Part of a small language model's weights: 5.74M parameters.
MLP neurons of a small language model. Each row is named by its layer, matrix (down: output weights) and neuron, and shows model dimensions 16-111. Each number is 500 + 25 x the weight over its row's rms, rounded and kept within 0 to 999. Numbers have three digits each.
After each neuron's rows, "fires before" lists the tokens most often just after its 100 highest values on Wikipedia text that the model never trained on.

L10.down146:471488439485497476494525513468462530520507484491466492477503471496472557505533501534505583496527504494533454497514564519495448428502480485530444519505518502523518488499486526503520506520523475517495475498486522522482549508504525501513500487442485492459491494528504478514492545486466497458
fires before: "s", "\n", ")", " of", ","

L9.down756:488504521478480493511500492525483471514531511521501516494461515478516543533531505520513521485526454473482476501486530501439470480467476455454453498509506477495480531520526554485476503483507490478490440498491501501466524511484495509491483489495464454486505437491468508491462515483500471509
fires before: "s", "it", "ju", "f", "c"

L5.down738:494472504500477521513516474471523503494502506488485475470506476493531502555503516544459484504500518500518486524527506507501423512510511524480511457470510475487481463477504537447501487480527450514526543503475447488529487510467513476507526492484491475519493515462492506493497534489516492487
fires before: "ed", "er", "t", "e", "es", "ers"

L9.down734:463500498530563503532505490511522509532480509513507474515527505530452526508520490531541472466526463490532423484542550497493492464484474467448506508499500499514489481501487506490520465522486479505520508515485524531504549471499546497510460506476510495492548502524454494498475490483501463486
fires before: "s", "en", "er", "ul", "les", "tern"

L7.down568:526523479491539520516488483483558536526500515461522500492478552523480493524577479500498479499479495496519557480499482486498532518465504541543468474483481562471495531493490484511500481484496509450512536472508510501519479509513521489463448483451477538482502544464503493526545496485530520464
fires before: "s", "ard", "ron", " "

L10.down339:487479544542515496500526525508506530519499473467468507461516540518435476508505505460513486486488504478507536492542494474483479488539447517460477512531498509480456504513501457507539473491507464518471506494521491470475513528528467493508475528457499482480532492439496437496500461490468535483
fires before: "ed", "d", "ment", "s"

L4.down78:465504488471512485523519492501510479467490488527506557508477497463536498515476505546497517505533538473540498483481473531526522504536469493481496465468486506497494463559495444489493505539522498467524497503504488476557477527489505521507487457480450519511491532445493492506479550507497489500
fires before: "\n", "ur", "mb"

L2.down190:540470478432536480519536576506546520496469527471486471521486502501522506482519486503520541459517498493489510471463490545490499486502499514543472502475551508491492480485521462535567478517464471494481572497489462476465525522509495488498491462449506483475461529508504449495473509464496487527
fires before: "\n", "-"

L5.down290:513453498521535535505491470499450510488504490539503508489527436530505516533487477507497470474511484552515487488530489504529463442521546543485528489491518516507525500502497562531514494521507500526530466480488474510508481510487537524505471502521530539522520488501540501491477475498510526480
fires before: "\n", "The", "-", "M", "In", "mp"

L10.down83:456531506467509481519546480562488503469477520480458501517547511522523525458536502507476513487498512499514488491519500535482516500500478514500521529523459523497470469490480518478550498542516517535517483477499528552517518477468517466534458478485523514482527501528479518443528495529516475486
fires before: "ed", "s", "d", "ing", " to"

L2.down706:492497558540508495444525501531467500489505514517513513483524485477513499483530506471493557482505470513467536525484480522528500524474480483476465498483494485447476493551487479505535514551474524449510485515474520533544513499509514493473479469473487537484482472498515528494494478484475523513
fires before: "s", "ma", " ", "d", "w", "-"

L10.down629:487571513515511513531461485492493493471512477512526498482494520489517513525526521517502527492516479468544511498459526482527453484495507490520505513498539507513493515509515384521535528542474533539535518518501497516502523511535525473462477500471455502488512541507431510547501493524455497531
fires before: ",", ".", "s", "-", "|"

L9.down493:517462477482485491492482451501509485499504482497477518480482468499452480447489478472543512481502509508499506523517505465501491475465456484484512491500493468507529506515503335468476508501481541479525509476514513487499529549524520503520505516504517499514534485461476473496462484507518491464
fires before: "\n", " The", " He", " In"

L5.down118:494526538480522489539497451487543474522495519493507484513499547512548531503482512514557510491468554522532527501519481486480472513523492509456510464522487463500501488461506488498469492510486493483507567525460491478534428480492456528505505517512522478470483491505518496515518528472429521473
fires before: "th", "n", "ly", " the", "e", "t"

L10.down169:567502485458516525452485527490510411482508515477474522465509452485502543529479488506447505492522506523466489514511490473520493573481534482508475532465465486502478468531510516505532469483534530509497465537516517450534519484473498515504508468501506482489518498511490489493463508526482506476
fires before: "it", "ition", "ru", "ence", "x"

L9.down284:496519473468494508517468481518487465480478496516494534495487477526544498536517549507496482467483522454516463483488513516502524520467512495477469492468558479478521478492512486489505503473509527495487477493474500494527527559493531426500483520510570522487466466524463493501504479491473488513
fires before: "ment", "der", "vi", "ve", "unt", "age"

L9.down123:480506524476521493490521529491559504515476511477512515488538492508523494482489482513490502513514526486504523496540493498517542545486464498519504444490503510502458443542502495498448497527509506515518468503495473509570507515520489515531468473473501552499492542449529527505515489515503464521
fires before: "s", "ed", "es", "ver", "d"

L4.down222:497456518499499499517504477514503455499481484500500501498500527511473527480490462554513485509512523483497530465532494503493535477475475500463491504490529495560512499521495477490489474450502528497512471473434501523551517517468518530499518486499489478451495515488464523482515510527566544478
fires before: "\n", " The", " It", " She"

L2.down196:515509507494521516531484559527497463500495516532494484527435521512518538547468516468533457557562495541462529487479536489481474507508521501465534488476506484491528465508482525506542499506501524536541483550511512515549517508456502531478502510497548496519509486519504506528532520479504471505
fires before: ")", " |", ".", " ", ",", "'"

L5.down448:467483527524519481475461501502491534532500460532488509471499496445500506492549555513493510520502501472469518488515449491519530544496497552494495494533521478509505473501508526478535515518500502502476504477475491513483444515531513486471478507474511515446445515452506482487509501480479502513
fires before: "ment", "unt", "der", "vi", "a"

L5.down288:509512522499481513544471546495487502499499522493495492499470465503471505494487480512470518521512470478494497503494506488518526446523527503506507540516500489512515503518483560542503537538452543513484535519494492493471539486507478508503510517481508513477454463511517510473475456504521515504
fires before: "==", "The", "A", " F", "In"

L10.down745:463508475523476475544530518506469514526481465506489541505486492547519503511502479453533525469532526506550447483518534519558490465525455508499471504506450531519468508461449543518498481489506464513519492502475469500535506475481492523497524477521485489483499521465466502506535519531501516483
fires before: "b", "it", "n", "vi", "ci", "ce"

L10.down570:519514482523493512501491492498507519486487501511495478548557489531516493494471507523477476500514512504495514473486515509506514479480505513530495502540489467472518476506494567526501545529512489515491527471463526505508473501482477514522498489466512486541479513508418498558495522484497443489
fires before: "\n", "|", "-", " |", "y"

L7.down726:530537463511529522488488442480487524477539489522503513473493479531512467451498529529490521488518494541511516462487515464508456481503517500499473519524544511463522513489475524477506542486524538456545499506463447508487502537494512557532519507457478489506470516556492505487498495482539517527
fires before: ",", " he"

L4.down58:479499492532473489507480515468520475499528509517519530511455479496507549498529549457502533491496481465496500489553497493537502468495551587494508542536510485491467500484506579498539476558479512509526473521485514499520494450529471533504499488503522483525465509505508530506485504499529469498
fires before: "s", "te"

L10.down158:521497482509507504529478519501510553551471515511472488508483477525504510526509496518470469504451487571495533471520524535473440472442505518518501488524466512486498448494517458515515532432519514522484461498481566503487537527513498498501500470498480491493503528550502469534522501514498462493
fires before: " |", ",", ".", " (", "'", "}"

L10.down703:527523516504524514494552506475470521504485500470513496553516504526579522494460534467493497513494483544511514466476539509501524503494504520493484462509569508457496498484498572516486542512467465504479516508517475507472488431485473527504525510446497483507529543486469530580510512519505481493
fires before: "\n"

L9.down93:503475518493425489485521502508489500511542492508519503499498461523518487535538487494529523539496505520493499481475469506517481504500512544496525542523520518478501489487474560505493526535478527457503510525502474533487511486499513517520492561465506545527497514496489541492497524552490491499
fires before: ",", "ja", "age", " he"

L9.down553:491475491461501475499487447487507485486499495480499548467513516517462491501496527510483479487498530460488485497497485509503488543484476545511513479495475465474481501501491497461470517472502451515459463472533546468497528514462528507526481437510494522501525531441537484522516509479519532529
fires before: "s", "ed", "d", "ver", "es"

L9.down21:490489506484519493517451489512525467532467527544506480491508470492453543515492524532494510493514473485494527500480511465483494481492461475489498491484511473490524519497511407499460513477515515525524483501498490505461502549494499521474527524494512531503508497531470520477508490483476536435
fires before: "\n", " The", " It", " In"

L10.down315:535507483505503489510528528504503529490544486526468480478478509493480481518492553484501501470480526497533545490491448517493489500485476490455495508463467528568476516498497438470509510515504455537524472472537523497551497469477572472484508502515468497522511499481483580506503503487495484497
fires before: "n", "ment", "in", "il", "ur", "r"

L2.down52:519478517460536497535525494478470537517524508494447494519498454537499508511498496518501504498511482496486514493500504527475486535455496463538463471460455494480478480515507552542522511520515463524504467484478489473471477538506477498495525479530488453483511438513501483518537466515471477475
fires before: "\n", "e", "M"

L7.down229:478550510512534520502509521541514515518484514485510477503492455466523484487466485427496543482536512519510505487497505527491434491523489491541494523516456526513484491537513511469488526490491529523494495479515496486477514477499578495488482496502521447477524527465520489518520499506521520496
fires before: "s", "g", "la", "k", " Ba", " "

L10.down644:516493553498518507498491490489508504480519516520482515506520463442475519492537522469492509453466489463506534517516520490498478529443499449538449466513527494496530497525534482490497515532547495491522489512485492473479473496466512477511538526484484504466534526499467503539514520542520472494
fires before: " to", "k", "king", "ent", "u", "s"

L5.down672:493494553474534492510493528535503535505490538502513463523473514510476491494530467498517478460524461484556477487496489483493508506509507504476486462496533489489538537558502544501534482473525528497477486497530501489548480485519485473509472474526509480514511524513554488499469536461468506513
fires before: " ", "ly", "ary", " Court"

L5.down606:497513534479494539486451481476501470508491499483483508502479501534481504488464500525483518507555418485481529546522456475464462451496503500482480542466472505486504493455502549470448487542476486531538512497476539515526477487488481501513533506455506506491509502482542503498476483486516493499
fires before: "ch", "ce", "f", "c", "American", " of"

L9.down671:470499493491530481533490514524533524509485472519497510503477525478491489502527480548511450474469554517487503506493472488506492491529481541518527476502505530511497481477510361506515537473479512511518527436536478491527518502483521490502497512516495498511524506505476516482488476521494545482
fires before: "==", "The", "In", "H", "A"

L7.down388:521465502469519472491523504460519524501507490547511522461496504449531509532531543499492474498497467537450490508455503503485503512502550499516510502504514495511466471463446447523485542505440525515521496533488463477454507551520462481516505541522502477494445484554498521534502521485524499508
fires before: " |", "–1", ",", "\n", "od"

L5.down225:478492456497506482478539488522492495488515464522462458540505490510556524515468486495477478519531497495512531508486478460468498514514470547472493516456494479513528476468498535507511487509512509496497516530509519468517540516519506504496493460481524536494504510502517486469494547451438485479
fires before: ")", ".", "ed", "_{"

L9.down471:436519509492499496490486522477478469537518510484459490491502494513521516519525526511497475515477517507490506504545496515548501521505498540486498476477500492445508492486520485516501486499530474482494465510527524507441503502520487538490512486459502493498470499510480539533472495534487453521
fires before: "ment", "a", "s", "bu", "ct", "r"

L2.down728:492480526517485523444482522502484545495528481486530453504501476495504500512509469512492480474529508537509491504496549484508506485542501508490533562522537510527454501512520524508525547536511471504508461522537507457503488487485505487493524497472492521511483522475527496538495473486479537515
fires before: "\n", "-", " La", "gin", " York"

L9.down311:496496489494558518483462465472498518514455522503453513528535474463515514504520497460478470508490540527463467427538524493470501531478496511482457507496531498543477459475503503454473484523493463494506513506507496490533528469518504538441474521485484507487521489476520529467445475552503475500
fires before: "t", "end", "ed", "s", "ence", "ition"

L5.down322:489500497534464509498528468478482484517528533527539506509495485483523473487506519443511533483488511496518474460487483478488497529535481520524521500539563493466533511474511514489481531497515520479511503562513496472529524443488481508535466535499477506477500453465488517491485503487508493539
fires before: "n", "b", "v", "ies", "ie", " of"

L5.down182:487513484512531505492492549491465491548474492486477512467493483524500486464500465497497504468492498542488504533511478485508520489562502470457512506457523481524495486492523527493499501472529496515487505507428485467512511473434500470490524534460527512490480482487467485520564520490502500511
fires before: "it", "ce", "iv", "li", "i"

L4.down474:472513510550512483509536502482491481522461507528556564509510517529486454427479509504486474521515503484503483464489473495523486498506481535509504529508501499531492492504502483494507475549493494486462461490507492494544481526521506530481478536510494511523563515476510462512549501546515518457
fires before: "ot", "und", "or", "re", "ul", "s"

L2.down347:505510504495497468477529513517501500509487486515484499540485494503477480468459545469523489522538496511464493492467507479506488500522518428519460511528479486532486562503512597530457523517502480501458492527512489522483499489499481496519478523525479544465469433517524494501508491519485509472
fires before: "c", "il", "mi", "rm", "ce", "ctor"

L4.down73:494452524519517505538504465495470450510463498475517519506500484504454509493500486522487496497526493496504549450521516501483537519508492519465507518483557483544505510556471477496516502483490508493512494477433533495510524526470545515489511482530508476467489511517461490515537496507547564487
fires before: "\n", " The", " It", " On", " S"

L5.down744:525505556511522537433534487526500496491472514479535485504485507543499488500489521447521562509483516514528493474486484485506474460540520495519529521512486486497494502508513588515484519512510487470491525531512502466552514470550502507469495526509506500505478458449534466535565482500470518499
fires before: "-", " |", "d", "c", "s"

L5.down256:501544495504508518453464467466499522501510494536512517458485452538520442509504530513499492521486507542580523497519455473503469514494525502544467461519458507499518479454498546476505500499490555535512460468488493535497481537484478543533502522494522468503509534467485521473527530519504467467
fires before: " |", "'", " an", " a", "son", "ce"

L5.down361:507491490528485514469494542503523487509511545481489498533492500489484517479508479500543500527511497523502529491478529486517459494507534554516486526544530485535494477460476558475480506530476484505529502432487493532505506465482541525498516546484471468525461521525513490488522526475481531483
fires before: " |", ";", ".", "nd", ")"

L9.down239:539502485502492513484553506499528525497487489502464526541491510490529451565476504468516484515519501526553525490510535495494493490504508537533477441492535513500511497501472477486507534515480470475475501487487479501503470453478485513477467471481528481559479529520486503538465539486524523510
fires before: " |", ".", " –"

L4.down752:511505534535459522493474473537522462491451517489496490511511542497457471532480480527477519509479527481507532468533497495485514503517475472446506508484508489527515508541486503505496485499487542506489477467495492519541507521496524473531512511543488484459500483491503512503526486485537568520
fires before: "\n", " The", " In"

L9.down458:491477496522510472540476461544502523489486531480514476478483524501495563495514517503488510482494504484494516481493516457444509462490449523470505456507468480471460522501488535476494555499446534451528526517488535480502528534526466507477519492468515492468508525467517524536513498480451519492
fires before: "s", "ft", "ma", "ment", "th"

L5.down584:512512514522448486496482493526536486512483486508454491506496527512470495477465471475506540476552486496535459474509517527467489528518484481501491482493499497471478470517534569481482462517506502483545529527499496512504485459476470467487498510431522471515502469467522494458496521477479520459
fires before: " |", "er", "gin", "s", "–20", "–"

L9.down672:498497503484503503491466498513497480512483494513473516465488505489473504478528475523494517499491538489501505491459452471513484493473507505498522527484487468492493492539490286495520497502474527465504508472508481517525514531501525486479519479524511508517498498500461516451493473495500497480
fires before: "\n", " He", " The", " In"

L7.down754:470511510498510538531517482525506525475517536528511499524507494473475465497530493488472452457465458475473505484468461489499535498476523518495501475492547477496498513470475398496531508519492516438488517531551474472456502528509464488507502494528505509512480509546508520470452466542533508497
fires before: "\n", " "

L10.down184:491496528507500465483507520493470535511471505518530503495487523488484499518500459499524515526497529478543513509495462513525506484491499545468495501476530504546506516545526406520496527516519477528524524515481477492526493519496514494467487501468517496537532527500532477479467529530498500491
fires before: "-", "\n", ")", " "

L10.down296:489508474535534494514502475511505504531489530525491498497480502479501528491473462497540513461514512559494483493505513492475520493539518492476525495505518514457494536472514388528487490489466520513492521493515541501531465489531460533507488505517495512481503588514503543460502519518506555516
fires before: ".", ",", "\n", " in", " and"

L4.down148:506445518500512542484524442520488494485486509524504470521509497515520452505525524465497506478504486489459496515486485497514524522497522535481450470445481489510515547515482488505500478531535492521449487511484492468461486471498496431504508454519485511493531449507508530518497524499506451488
fires before: "s", "A", "S"

L9.down728:496486451509576494519533502524483497495511475506513436521509514472474465521508474492519522547511501491517486529495533522498501465504491516478449463553525525482528514514479463497478552517538446461465550496490521529493470445479499520488466463468498468540476494500467509514464461492458496512
fires before: " |", "d", "it", "er"

L2.down712:500522503465521497510467517487493514476465489527496520441523540525518521525486488485505495513481500475487459514463496497490535477498517499491551476457502489494537466515506477515513468492470526504509539501515455482492495500470503483497513527453499506480473508496497506539465483479501493512
fires before: " |", "%", "li"

L10.down381:475521514505497444478563480491518536508445504503496492477501456478496472468536498484510486518498503458468492477502506487489454521488532521570478495470491496549457537506477501512494484489508515554466484504510485507498485472514511540482487484536506475536472499523525503471469519486481515489
fires before: " in", " on", "ed", " at", " as", "bu"

L5.down540:502488513518494482505521505489541507513453455464520485486498503458515459444510516509484533473487533470491466501481569483516500530533457498463497496443459457495502478450507563491475504512530481493481497486486478485505495454506544498522530496479521524489530437450509512481483491470487496479
fires before: " the", "it", "es", "s", "et", "ice"

L10.down437:472504520516506472487499510539511534510486521461459530514490494524518535536514539512500476477511493506540539478451503547511490487501468473500523449490477495501472471463451466512486493498488508496473512516475514517506554491508539514485465461464468535493529517509546470493474508512481513530
fires before: "s", " the", "ed", " a", "d"

L9.down530:473485560445493488498467470501452500541494493484485508518481463475495490529537517518542501475441466502471526483505472546503508513475500510466519520508487524475467522503481429511505514527506513503536477466524519508530474477476547496514504511489486515478489490486462522514494513515495509480
fires before: "\n", "r", "ment", "ic", " st", "==="

L10.down526:508505500524529470506540477490534550480563487438538490512499489528514492520514508497505456515472472498496477474495503524513450520495455485519470490498504479470486487477480588472512509502529491507496491518516474436479521491526485503497536551430495491527487494490496532511518494485468475507
fires before: "\n", " Jo", " of"

L9.down389:473464503536437489487477502527504502501492505514454515490474485482475506495525501514488484491483476484510506529494477461481485508485512456491487538480469476493472477548490282485488495483523510495510499495499482508484524497512504495507487486531482495473477510486529512454480478507483528507
fires before: "The", "==", "===", "In", " and"

L10.down625:500503497495505484488462514481498509471504511538533499468525497505455514484519504518499507447530523443522547488503530539562507459522494473528503531524457554539503521485484499494534464522530506505565495485479548496483488485503519520494515488465477490526481510476471460500502507476515469492
fires before: "s", "'", "ch"

L9.down360:487517500507485495578484525490542497505481516476526524539476525517498550463511506513527503491514499480541477496558469522497488482474458486504506459522483533503459490501496484475521518499449481475529511490493493533466480480520558538533505485508486499522487544486483548497514501539510481534
fires before: ",", "k", "ot"

L10.down466:503520516499565488472503504437498525498526442503505482488489487469489437466476497521446501453511481528487514521526489542469475488496483473450504499527500513492507484525527533521527496467484456520517496457496480534543499516509509492508470536517497478485512525488511470480523534513468500532
fires before: "k", "tor", "ing", "or", "s", "a"

L7.down13:460524504500470520436520526516546494506518518474523480486498491479515433478512493500504555531477481513519489509535494548489527545514554489492494498513490518468490515502508514480491528479498549514506474518556494478529473510532494504515450526525477489499449493494496474467537510499543495470
fires before: "%", " |", " "

L10.down125:476480510522517450454501506525508506518522489483523524483503529500500475542474492547506468507499504488541481504553442500506523492502480532506528517524505504488444458508514446488519520493478507522540508518515482548500481505432493491482493506496450484467499503516495518551530493524471541503
fires before: ",", " to"

L7.down394:461506536551478508533499479503479446500544497493525523472455522491526483506492471500529535495495518527540467542436513511518507505484453519471501472476536544486490490495474476518534524460497519464500493474493522510478494487493506512517472482488505503522495537518500504531554551478479534495
fires before: "it", ",", "N", "d", "all"

L10.down730:511497472479494508509526510537474500480512509521498527535513509503496526463491463503489501504504488497523510496521480515512543565505512491522458493476442473498465480502517575511526463492549512496496465482516520531505543474476464509504463518521508499509509480554534468465548505482493492503
fires before: "ed", "n", "s", "ing", "c", "able"

L4.down598:533500485479501514467509496517504529527500453479510502490459502548529523474536479461506454520504498512488464477522546482508464491478509504507486491500493475451513490497536600524494495530539503496518501466468499506512492512476522509494494513456512486508512468501537496517555507536519493534
fires before: "\n"

L9.down643:486504497485534493484519527477528507530486467495491530492508530463441451500480523534512529549480521495490512514520470502489503496511489534511517465500509512462458495519479465496497463461477480462519523497580480504490520481513517484470490536471501493505530519480509463496477505479471506423
fires before: "ing", "ment", "ed", "=", "al", "e"

L5.down510:484465480493512510527497461466498511454517470512509521517531489513487529497493485529537524509483552479487491511488487530530473483504448506482526521510445481464490518474511476475530552514498490481547502487460496527487500500438468555499513499449493510511468504476475497473525505494485512497
fires before: ":", "ce", "h", "–20", "ing"

L7.down617:512479468537507488562508519507485456541485491488467484508507492524461480513488478484479499543494462519499489526493520460511494511492526505478483502482444478541514517519517495546473517512524511504458489533469499473462469492533525499481473520527530466500487488478501487503448498512482494485
fires before: "s", "or", "g", "ze", "d"

L10.down279:495510481486514514499498517490528545499500528532501496510466475545500506515515477474532512525509496481546526485480513472497519488513499487523513518499566513510473553494455386492509484494520521485489510476479465469486489490540470528483494495449495523524512496493497512482430451512549504526
fires before: " |", ".", ";", "p"

L5.down114:475490529517499484536510537525443483536525492474484486481503515507471483494506529481516527493505501484484503501478507509494516485478484458476505504503531476467505504519515543503485517530486480503472502504516526454512488481453528468457489462432532494469526486500527496496525506495484530464
fires before: "-", " |", "|", "i", "son", "_{"

L2.down636:466469545533480488441502496528497465514494527522518517471504486495470512483471456468515520494534492528494538531499512521506495536501480477495447536508458519485475466554513420526460533525482530501548511535504523519492500492495524508490476475490500508480518518497512498481504473490499540489
fires before: "-", "\n", "′", " 0"

L4.down186:515519511511495500502506496513525497548505485511524530476507527450498505520524480509493479495462504499500482518511481557480495499517468464504487473498532527490528508518521493480496523462496514521491496524512517496521470488508577509496485488513507537514518495498542554544520520504550528447
fires before: ",", "."

L5.down26:534507497461473508531482449494521555527494523504481472480498446507503504559520476509517520510486490514518469518500514541525454497513519518546483528467496500519511521520482504534546505517490527548539538520476517508460508529490484491494481461485486525551488493543543513497451522527509520517
fires before: "==", "A", "On", "The", "===", "In"

L7.down417:513506520483421501501493505493535526506540502524488518477488469504544472500537504476523543466442504516508525496510480513482501496485505467505514497490502510482486496472497499489485533506522472493537541455477493524482465514490534477477466478471514503506500479488519506547511516526483538520
fires before: "ed", "n", "s", "er", "S", "pen"

L4.down56:478495481426494498520492504516508480553476483521512508523455456470553505507532507543508478471469480527522487529504496493488505479494502475523473508486507512476505488500475520497507449502451517463548504520461480471488469525500500503517471504471531501451505480477500468509499507509439477514
fires before: "\n", " |"

L5.down329:464502517467530442544497475523535478490524504490506483490520502435520526502493510500532524486520529473536471561531530469533524502558482473484508514494497503479473521487485473466531502520499499503488527527491475518518480522509541493535470487527466516513478498494477456482494469481512500511
fires before: "un", "y", "b", "ck", "bor", "t"

L9.down675:495503515467520531510476459513489554483495524515514466492484506465554506493497497478519501471508512507490485491467517527536501474495521491517465433464501502485451509470451443499494496531475535538535479464449452484515531475459510531514495536487508496507528508469494494469511500502459499523
fires before: "\n", " a", ":", " an", " the"

L2.down24:476534523473492515482498488507479491477465477492471498465513476484501500530479556535486496454501525494469468534537553482493537503500500491533530483532494484482492504505489477494496502554455493520519536501585495481485500495502487468504473533502502470499549498512490522508561501490519466498
fires before: "ed", "ce", "il", "ing", "ra"

L10.down126:443505481470460463502475482483522514502497524447492517517509520494540475428496509487489501498484528516520513492476489528501546520465496553495465524514536522495516500514456483494526490482493490531510490478455501513465468504472446532483498486502546481457526487486521526510487458493507481484
fires before: "ly", " that", "ed", " to", "y", " in"

L5.down328:483491464489488509505465453506457439471410491487536512516482489516505503472462511460518558498517493493498523493456503489480467545498492485484489509512484508501507501546469544484509503514464514491541502509470536457506476525482525502506529508514565512501533514476510489504536519483505548474
fires before: "s", "or", "o", "ar"

L4.down614:442513457498508488548529502518512547506547499528505515520523532489501430523512498508486474482493512505525527517505492499461482513494508503480452490483529539511468496489529507485516476503455527483506517454512501486489476537487496505494508484494509481478497498505486456490517500526491548500
fires before: "\n", ",", "or"

L4.down549:493492485477517453504512498493474522493527488543487518529523479510469475500515506491479525485491514463482458526485511517472509487507523510556511503496448522501496473515516441465526508498506498518488481513457513507522548510507464489525509510501486509491459509559529523560440464486482483517
fires before: "\n", "ut"

L9.down732:552511451515483514508508466502507469516504499513494464510487451493508489486480530551511464511501530541513520515501478483461494507507472471495493526521485493489475514505488547494516505480508500491480474518457478496472468507488511475499518481492461511510551475522559530525506495489480454497
fires before: ",", " he"

L5.down611:479503502500530526515506541541524504511465521492528490510535492503497543499487512516496489530497497528492465487564510485476522508526527507480491481490518484575460527500488549508502540516505562467535515527518459477570460529525507507468472521538512471477543491507515462466543511518490532470
fires before: " |", ":", "h", "ly", "s"

L5.down353:495574513480491468508467492478501453462517476462507510479509498476476470462560538537500488522531498502474496467513518554515509515510513468548470482486511512477452492539498520459513501491482482524477476459527503509488479527480513467444449490491525472506484508468469533493521490534509489543
fires before: "f", "al", "d", "ing", "er", "ed"

L4.down282:505437507513512511548478467498501463504467505525470504530508505540479539466457480559481505528526495465494511509526509500495516463503499518465496512474509491551505495512500505508471500471518515478497497471436521524492494514480527520468537463512484513472490497507470506496538525490536544476
fires before: "\n", " The", ")", " He", " In", " On"

L9.down303:458516531505520505474472475497505478520525428522485498480500465512547489521479508506541490513495496511501504501501548512498501496509521509518512497485558502491525537505481518496481508444497502465469509506482523476506486516530500494497560478486501487514437475512494514523486487492481490513
fires before: "n", "te", "ion", "ic", "tic", "ite"